From a checkpoint of a small transformer trained on Wikipedia: untied embeddings, capped logits.
MLP neurons of a small language model. Each row is named by its layer, matrix (down: output weights) and neuron, and shows model dimensions 560-687. Each number is 500 + 25 x the weight over its row's rms, rounded and kept within 0 to 999. Numbers have three digits each.
A block is one neuron, or neurons of one layer that tend to fire together. Before each block is what it responds to, as a language model described it from the Wikipedia text at the highest values.

Description: Comma, en dash, colon or decimal point directly after a single leading digit inside numbers in tables, e.g. 1,899 votes, 3–1 scores, 3:00; weaker mid-word fragments elsewhere.
L3.down1243:508520484507505498457513502517505484500546527533520499514491489487482479478530464496491490496476449538519475558492526541492531531499484532435494457493481438549550494533482485535531498509472544500485491521503489505504535528513500504510507503481475484514497486482494502468491498528476487530492544508492475521488511492459497531477482488490451493473544485492518479487506551497504520538495
L3.down1271:484477518505523527462488491521526514494455505476536509458510473539514496521491473501503479527495494506503545518511511491544493533540470495504505540458499499509503458520479469495506502499494480540497488512470496478466476565502478484520488513518493527551521533495475483522486494487561490479508536515505529481474495547495448488526503504521507522484481450456550476501484487510486473465525
L3.down1315:478520537517458477483530500502519470550486498470480512483508525492524510524455526467485514541466499479469495495504492539491469453513539486538489514483478503516507520529482530521507501512516503525488514469463459526510521466507521500489497482525483467531497413476554515511505490508455536487544522544509480484500499466480493465481522532524508472482501495502495489516470506545518521506520
L3.down2200:513529469531491466486511511489447462472482524504502558502523469483531515499498484525502525514489504499521440493509478523535421540543443515521487472475495473501467487525524527496485508471491502474509495534518488488525465465511481526545524484487495505561492491497487501525494516546456504468498498543534463506486480509538477516493510471490516520463482509545503447511515485468477472532506

Description: Mostly the article "an" mid-sentence, as in "and an MBA" or "during an overseas", plus connectors like "and", "or", ";", "/".
L2.down2010:570514530492487468471469497479440510516478480510530584516508510507514499459503474469484496477503517515518523513472496513521517472510514507503488474484533515488523501489528462495438532511437496472482518520488481515492528521513495519510539498497481502514514536469500504472527540504465483472461508513493475530530503490502501461518541494424479488512471498465455501487512483512483503479501

Description: Fires on "an" (also word-start "An" pieces like anxieties, ancestral, Anatole) and other predicate openers after is/was, e.g. "is an", "was an", "highly".
L3.down1181:466484494525502519470448516502515458488536474500504490478515465515486506481458451524497477500506516517503492466477548513497463523544491519504513523488538516516528536481477517522485514480504495515481485557455472494500499515503541447500460510499515540463532485539512475524499487527541514485507506546509478497482522458517514488513507481532523484519472512525490472533480513519517515481499
L3.down1896:510497463498473449469512534514440462508451477504498492503484523519514520468525457457484506498465479541506534486515524500527479514559526523488477467545454489493536460483502483527508498571496498483515499544518448494477514491477516457530492508467459500504514499498519490509557487503495521483491501537529513493498484524515493515490472459498508481481504456469520497562495539503506503505531
L3.down1944:490481491484525479540493477500552490513444515497501519515532451497498493486529502470479521495499532527505514479482499492528473475474474502512478497517470486563497491525492513483504500517579483490495508544488501492451543531479476461509502495507491512514506479483467505544494503507504508508487478474481536474521493513487498517506510494496515496506472504488444467467529537451543512543510
L3.down2822:512475489534481496507461534476519513490492508513547536476510486494497486500523563489487499457544534537521533485502499534489478479472457482519527550545531519511505499492513493551517510501544504543489474505532492489455504471478516465503498504556534507533509549455502506535470501517493483501533468452473533490509472507441520531451539455509483491506517499474474501531487472529515467513482

Description: Newline tokens that end a row of a pipe-delimited Wikipedia table, right after a closing | and before the next row's opening |.
L4.down137:486508493501500508480518457489492507471508503526482506484516542522506453502493468480506504507492508533497468475481570487534529500485473553495518495503515518518475521499507529505544481478534483499445523504485485498522511499506510515529490494479486520499503528507481456479528521569516496498499491485486494504495503484470474498515501525539482529525492594483499513524536506515487515543462
L4.down369:500538480505482504488514501542471525532488514527479497515490473534490497486461495497486486497516509447529467483507490504516481453481517506488522507501504475518473507498448519486483513487512502477435509503498521508542475537498516513517466478463494504502459505479471513476510488484482520519520496459541470475546519486494549500521507514521518467485507583515480481480517519526482489524536
L4.down501:503532507514503549507461506507459511491513447478496513519503453526504490475512515470481513541542495464461495439494515515526489458490460501478506508535487517447508511499470478530534530529536494505494508507480501479552506499534440489467478510541497541514493519512498552506491493505479478492471505476513544476488484488515528486482508517479480500478515493479495536485526530524534470520522
L4.down897:497527444494490540460541488480471563476512482506496522488476522539491509495479500468487486525505529489445459446504482525538511460443527509502545504527531509500492532520467471476480504498494463476485513486499452493516515506489474528470446452500477504475516449528452476445551539526527465487493496504529495520443486502493505474536482504459481499535468531480464540487498514491515479518454
L4.down987:495551483467512521518487531492477450483481507467496518458525521451532520505502510469514480504497511515521475453484493470499491533539525541489482480517548542557535530484469512497538467521472512536566480483508464478526542538489463448531495483486503532449500514465510482466500506545534440479460479542490487490506502495505509542496496520504531507507464528485448507474473494522491510469482
L4.down1061:470495440519536543497476467448471476509504445528540495545508486570497490501522494476554515537514501470437470526495525518502487489519566538494476491475513501476457515487494513510511449551528489473485517499527489495563540505512500463468499528473503490486468524525467509488493504511482499515499486469488507484475506481525499493517477423470513527565457559495478458460491501522535514490469
L4.down1746:503470496496492538479474506475504566474462485477471477508526499605479462498509518493511497525548495520508469456530516487507496488506489559544543452458469535475475524534457513491534496515513516499497501479497491535495493497521521472504499523503506497518472497508481463472480524468492432490488472485540531532529518453498465485526527496520493539495497547455555503543473522464536504442462
L4.down1840:465512486490470536525515533498490519445498489521483511530523527479502520530519504452518512484513515480477530469472487476538477474517477540504486528549468528518467501524464459455513474535508468490504509472438429487508518517516479485480521493489516511497479503527467466509515496509478461503504572456537533498524507483523531466532503516502513484542478620536509504531526522523493484522490
L4.down1844:470504503539502574474472529526511511497509467473456502511499471534520468504444535488511504520506502495469498513473566517585481495442488519494501484460517516482465520527470518458505509499573467500464495483499504480517490465490514483495517538455485532498489515465484477518458495495526440518502474439488504471457477516481528489509510515477440523481483585493464503466497525509555474513500
L4.down1928:506484501523501549555524490493491468475485478490488494502474492530503525493475446517503499528484508518492478486464516457550524500462504568524498500463497503476451479482519481471546476506491472504489489518479508501476494496510514479501491533518498479498532507512482475496506501529451479486506576445513480531474500476491472515556520475510478506471453551498519520517493502535460514522504
L4.down2312:573508503477504485476512501493525527466514467465469516526509487522518472530517518479462491490520505476501498505516463519481497492469526465499471478510534469533527491495498513504512495500474499464477513491509482510538490494504511467490510531520467529484529479508479434463476486518442498501513473462506526481521515483456508501488538541482494503492491524491480516481459582538526515517499
L4.down2454:492521482507482500477518516486485512479515480481484521514484507511522545518475515481486510478541517494515493492461499498558481508547505502526503532553506514507520516504491506515497426493481501523497504473497504511534496441480473494495485490427505512500511529518471485508491483442519466518523476482467463497468478492529488490465494526485517532477543498467456464521478499487493459521512
L4.down2524:481495530517471555513551493518507523476523475523504504470506451558490504533482516470493516537550494465516518494513532498502519437511470502512504471504492512508486520485455502496478498488487518524467509502513484507545496495499468510498528501521490506506486522520484492502502501534515476514489515475519516511490531530511482492506515473503509485495507601458463517491496514527481515475517
L4.down2672:472503516474511502487541457483518497526447486480459521495507462530482519508492504504512532518530496529509544507520473520509543529486515564517502543546478534490489515519487522446516487489501453485471526454524472531539505520485553502513479530519487458526465495534495461475518491476539496510513473514522529480514486504482536528510469527471466502484521507517462480492463498498514524521469
L4.down2889:473509508512500507511492477514490497491525479516490485530496516552469490478479452474498499524518519492497472508468520522519522507517475531492466452516505509513454483480485499483549479503509540461485498495493479520525518498480519494476486511498473478493512516486513439465465543514485462512480542473510512560518518505483464514528464490492479525522475594423466494456498494476474489500500
L4.down2901:471549471498489531456492418506493526524512519494461498509450512499485496494499486465536498521529512461546480474448599514508547544495485510528489486499477475544497528535465523504495516495487570506478506544537486526504487493493532454501480517453491505497510486501490515484492466517483503504521517498489556490505474498516463473442456508470472526513499585476467496495553537533525491442505

Description: The article an opening a descriptive noun phrase, often after is/was (is an agile, was an error), plus quantifiers, numbers and adjectives in that slot (first, five, 11,000, strong).
L4.down255:501456562497510538462488469525507498535493488522512484478481484484463474492450501513467540477457506524513501487537441540525490510537518532518479557485506510493460493491529457468488488470546458481526505500446498504563494507521482500493534503529476478504492489517519509462547494488466523513516471491503497504526514522488512536532519507511487532556495500486517543502485482562528499468524
L4.down488:499485495473490459544493494489488499496473497512514503515478526506496483511531526506504493526494487504490532488529524522469532539485568478492494505516492489529479520493502537539450504491524532497495492484535507460551540509525512472464532570517501487493473486482474512486510478505491492505443509476485486495490496480461532501522468525524495474461495459540481479477527525496502482515545
L4.down743:508442494509511521464515459480510533495491511509500489490542539516496508513524494492475497464497496446472536501505542496504502507484533486511541505462484497504463514518523468503488508496513491501506493472472527496466495524465521483505520534476481513473492520465477511549498485512492491469504547459460516531510465507501491520505512502505466500513486495486503499474534536529478498497478
L4.down744:444497489493495546521550483512512539459544503492542513479460482503450560500512540506487500497478492527534519483525542501490529487534504459509495496514489514506476483493462509571476508493493510510486548512485547499501517459496472469518486498471480483458439509508483492516470470468508520473508511522494467522479482506534482448464507457471543501457521499478498478491534488499492490532534
L4.down823:463500504572523524498530505505465491452472526498480521497498473519458567508509503526492502492530513537509468550520509566479497546541487515522486507491470520496484462491515502525478465478503472483510474506488486485504455496478488479511484514484511499513499479480517507503479520457449487478498494553519483431521536501469496494452473474530501544468501514485508489488511495473496511467547
L4.down1371:506503495458478490466441480501509519506529491442504521524476513501476503492515547524535489495496497511510501527502541494511452475501506460510516512481482476485472507476444485476466424479485476476482560515523515547488546465512506479507478491482500470440475503477575441491509501509465472486521465533512471497513522488481550508510519550491538470486455477532538497510542494433529484508500
L4.down1396:515507492449509497478496435539492530518468495488535488515444504505471473464540446545463485495482481550531502478509493506512507514482511510477480442541497449529516470489532491497496479479473501470551535512475495495522506500497528497501518503446515494517533488481460503477488467490497537486506503485445510548450511492533511516545502460487477532505484482470522526486532493497541484529499
L4.down1418:493498480525511505496545565493526528491473488485509487498471501505498499521518524526495506527516524482499513521496478521538480515474542473505501504518506542505506456500528527515488500517515498472527487484531500479550516496506460503477501559511530466484567473506486518512473464524498514524462476497527532537489464523521539491493525495546484511480494496516532453482493486517508498498508
L4.down1421:526538513492496460503518494507513522486529484484503520518466464485541491500507478524488494552477559478488548481464524504489528476468493507482489484522470506519531467475490504510488530478502471485488496534489487507521528509472514494481506496509485511517509518519504519514499478486452493505549528491501488507517487494492504514478496481517493457481467505491491487501508518515480475502479
L4.down1481:504514487500519501490492504504504493558463495487513518482515507489468479538499474452510472494473526487470458506499477453459440478493494539466469473476530494486473513511483471541523481532582491499466464448524538493485481509501507492444424492492488461543485505469479508469478546472531487486529511479506474539491487493522505522497486507473518527458438477487519504545509515478507533512496
L4.down1567:485480469443547450493494496487508522495524556491495509534521459483560463483507490492487461511517505503513475499501486515505470530570490488490509510516532548486492524537500495452491529532506458535480517474470515530492511513474486493502526492514455521484510546481516504493517525499518474535498515546512488429531498522483519484463509481476511486495466511532479513497510505494523490450494
L4.down1627:478466478484496519471506501481520509499511498464507469438470542498507494496493477516513531583518487468537511484489494517539457534490527469531530481456469508467498501478464493523477483508488532511513496496481489506492492488488485521472471490512503537514524542496495498535511485494506551504496541478486447469531462511523500481507577547482527459508485539522489456493503539485468509502530
L4.down1638:486521465496511525497535522492497477525524471501496520519473499509506479463486454481534529502494511455530531450480506475499485532537539485521534477526468473541493517501483500470478479504494492470493473493466459459518497504480480474458537506506446512454481512468493488498493545505539485470472498488515491506446476495499504508506518440528511450521466515479479512502522536501496504534508
L4.down1724:491471503534526493497509528503498497458552500504511539485520449514516481469444473557485487491493516499499504490488513466502523443510496525529524465536456483473493468526484452482512495435519518462530488497502481518477479473494535486503451505514515490494489465477502491473531506508525473493546515489501516492508505468548522471532487495515496508448497524509502469538520480501496535478550
L4.down1793:473481484475517507503515473494493500484522495482484523503533488515543483491554472506500453509508503520527473480440547516474466531493521487493473509506514543508520498475515497538485473537541521501515486507501489462534535501494483502450469473504494521492524514481483497517490539469517519527509491509478481457486499471488506501524510494518504482512474473504525468474512498465513452529507
L4.down1827:481515544520482531498475480514490530520524522457508498491499495505513500489463515505520518521481564536502438496522488498470496507485508499512519438515491486481482496509493544522456570484481500483530505478508500481530481464495491489493502514508542493504508504521478487490491467527512490502518501514532501536526481533481531494506526498497513486496499518538499467502516521509466470441497

Description: Fires on verbs or verb-ending pieces that expect a direct object next, often after "to", as in to stop, facilitates, dominates.
L3.down808:522502469474525504545487466491504466512512515520537484527492487519513506508459460479493555435491488503495503467542518490526544521560496512489482506533493543502551553531509484495501510536534507485494536551422485551479492505485489491519496499490487500515469523511490488499538471562497527532518453485507494511528502429485482549462515523479480501525508527503527450504513493516540528509477
L3.down1200:525457476454497521503493494494502499523474497503474543507482477521483501474520499540492472521477486509488521505503483495497504492470538505525472544506502480510510511506476485500504515564490460524484491533485493506492516496504477482523520485536514495474526485476506477453487472525447509498482531447501490495520457510521492502467503501461480517448457514514451482507508501460531489494473
L3.down1701:537459500498505514503470500545493447502470563481454515532498484500476490514496487498455531511462511474499506484473494503483521512504514531465451569527506517525497480480469504478489484531518497526524508534476486444460497515489510491474497534510494526486548530500484477518499490512506464495486510516487504507529492479496478497480523493534462491524458557488497490469475558481473467538489
L3.down1710:502483490490475491528473504565495545528480538480475463498528504557513479530503473513535468495544457517495507507514494478492511493511509472460517494502519530508518497505490488518476477468501498520512486497495482535454520517491475459463473497514460526525465497499523515523506517521551525497465503497470512525485467507551536510485515501459465479479487507502485460530500533525494520485517

Description: Line breaks that end a pipe-delimited table row (after a final |, before the next row), also closing == in headings and breaks before list items.
L3.down32:534482465493487511544542512497533505483478504518477571509502527541516490475488458461485478488518510486498509483542479514458538485500468507528491554462522511471486534503479498508559494498484485473486447515469488515486469491491518474508446470517568507508492479510458484507515533513466451477518462490493502506500474498479477503544544511494469476495522587484480505487526505507508493525483
L3.down226:471522485489513504493513491485477523513502498491520474462493495540442487447533528483497481552522488486520480483479471489496541456509529518501483503520485520497456510474520460513461487481516499475510498514516510463530515497499499456480540459472510488532511474488528517466482517504499502494562537509531522512512498454496508479525549455506537476472458553525512487492491529477484530464492
L3.down696:500496489459502498516517490500508525516535441507518537495478467472466480462503498481537514533528526479525477508478441529491529505459506473519511504519515491501498466499513522500510477529504524496524522536521497483573528506488530503508562474466508511447500533474459524482509484523477495533466485475527516471506516512529498486514510536504524494458530514519496488510502528526528518469493
L3.down2828:495445507448550496465499499507508492474565484497501531503493534511499491501496503474522489505502513459493509491459541462456504480453520552506537522509490500487471511513478502496509488492537463523532505508506456500514481518517518502498504505533454528510512453486504468525474466525505483489474499487474495513506500537494500480497456532479513490558511584534483474556473456503517435478489

Description: Separators right after a digit, mostly in tables, stats and dates: decimal points (15.49), date commas (July 27, 2009), time colons (30:46), list-number periods; weakly, some mid-word pieces (Tengah).
L2.down2824:489520495515503466518466440466502506551520475477489499503501462510459523490518464482481491533503540484493462513463501497530549483534484504499460501489519483520491504504508475525477536497519511534504537498510503509514554506478449531486471449497525451492466495498523449508521489502516461485528523511501489500498531511510523517507504520503499514470532494526482500523535550482535525516513

Description: Separator tokens inside numbers, such as the colon in times 4:41, the comma in 6,841, the decimal point in 2.34, and the dash in tennis scores like 6–4.
L4.down51:526466505543521493485508532512458459484495483479476507515478504479452458511486524494514497485522508500495504503484512481514522509502475517463483531532524493495475423518520486495489484505500482553511485517519565454451491503465511533473510503516513493551471512476485516520447510486505501472518500472473530497500505469495491509516474483509509475502544521515481492511514537451521444498467
L4.down299:503476488482523491523477502479496501458525494515509542539488484489460472460442489515477482532466518488485502491561514527512477528501489499486545504503516516538475489520483504477529530476503479471470499493490514493481483521502571484498509487525559517485478535499449512520541498490514541476478486479446491497487498465489548482515554546490520500521500558505474480498497441483521506505494
L4.down348:518505478510449489479521504522513505472502507483502491474540464493551478515490477533453470500523508509472502512480458512534475504447547500459486543501486522491498488510492534508452522472483499516488509505555520478487470485550485517510491546543525503487522463484497504480494484483481479527527431498476471529532531506475520515476522534547473478522509467505512460452493487544531556481491
L4.down366:518459493492573503497474527502514478477501503498471506507479529508494469522488503504468489496490538510499497528522502504484511515501463502521532517483512486496446489516530521528525496506512515508463517471498519488482537483517533503485544496517515537508527473454482513488488498536456470476491521489490443524520488455491496526494449513481468468496470487496505502448534430467477522481515
L4.down722:490503456523512491494512500476516483517495531474494536494495483506420506498524503507484487515516502490456502479552455502499521490501506465477500487518532526484484480479482515468512501530517482526506501511502499459502528500457498531521484493460448491487423477440499484503459521504525481484503536483499452502464472505516472494486490519462503485527493534535511488481472449488471486550453
L4.down1233:525476443516461520478524521518500498505506499472489466498465480525495525530509478486522477518490540465525483493498470518517467504454477523459495494458453509478543525493509479521526512513476475496518505464517512518462514509488519472464483540542499488552489450536475489535525454476474498491536482547514481517528522467485467499481491507537524467527488506488493532512520525499541494473474
L4.down1469:518511534487507443502525480466484524482520504483479531499500490508528497488525521467501500509501486503492517500543463481518502530512446485488533500501553463509501463472495488489513474496481477542501497468515495424501515504449534537534413480473471452515498505450510455510497545475508476475498508495511485515496488541538507486474487470471508526506533493518481494510517491443450495471530
L4.down1668:490523516523480507491511457512496498514489469445522517471504512520505450501482504482492522501513487514509465446550497519502511482503507518513517468530470467537489541503477574479476527501498493533530480496534461509497480521489464496429461504519541477512464530495509500473497557493510533500490428477509487526548567543507505460473502539516520481527544514530483504510496516505510492466506
L4.down1750:480518473505494539501532486506484525485517467502494468498509533494496482522493526520508490518498476527463476484561454491464486452483506492527504518488546512451477440481510477514474528544551527519525492494516531508530500428527492507498521528506491463427468503533474501516497484479511498506520531476492518543480473499478469504480502490555465547440471485470512492452479499503505538468523
L4.down1925:523517486491515506458504481486500493462483521549519499494479557491514519517498488464500504468505462516518568478500524493504483498498524510486531476468543467539491473466458477485550535520460489509529500526485515466478495515493487511509484517512518506498497530497504480476513486475486521527516501496490506466538520507543494501491502436519529502542490475496473530464500483508537487513528
L4.down1949:469501532515512488458502496553497491495503510500502500500529485514474508504548544509477476547512500483446466493492433493527475491496508504500508508501506538506490507525484493449528484517547535516527462481493491489545504482471502473452462506476505520527460472472486500482494505491540526483463487509486489449493408474534470515526463546455449483486501476512515489478524478513492491494444
L4.down2030:496510453481514514495482451546493516476526464526494483477478520510493496484516485500490491535506488525496498530488493479506464495493484531478534529496498555513530459453499485499511515493512493537503508493535501481512482526516489470468488483514442472500487502429522468484473531500481514467543538526501461495456497485512515490504484534464499482475516565478476506498469497547518468478468
L4.down2153:525456513511493472513536537495483474518538457503506573521514477505526473453507525531492484507537511511483548465461476470501494522497537484505496507556504457482473515490509496508499505481456455513507504509521467515478504493469520508521504534464499491557472504513515461528491485502512497494447479520460517512495523490476526529500495476495501506581526518499464546482505534498494422468482
L4.down2486:524479519473498516468491502499489506464511539484516467460514476444453492537476506487525525525526480444518517521493497512476476522507497504516472504504496539497499475484455489499505452448470539544532501516552489489507524518489473467505451514454528459483491465486514521529481532491515455478526494510508489486493541468499492470488473512478520507538494478547530500498514479484503510517498
L4.down2631:523484506525486514466461509498515528519497447494516510481515438511465517521522491545491507523494461489448458525526437510463475488502468452483474503519519497484502494489490504523493505491470495461505507514498493510490520506531480482537522512509494529503498523486559524513484508518451500487469535523442506529507513503463508500472469549578470514508521491509491474516528504504489532504511
L4.down2785:465541490498541492479487512479474491527445547487503506514457565483472494488449474453463478537480502480474507468526493514501516548449464544518496506483492525470471459479488531505502473502483486484517440509455499442501500509480514514497519485505486477477453521449491480492537509493485470497464487485527461490497492501500513484483468513505476509514462502507514474504501469522502494495496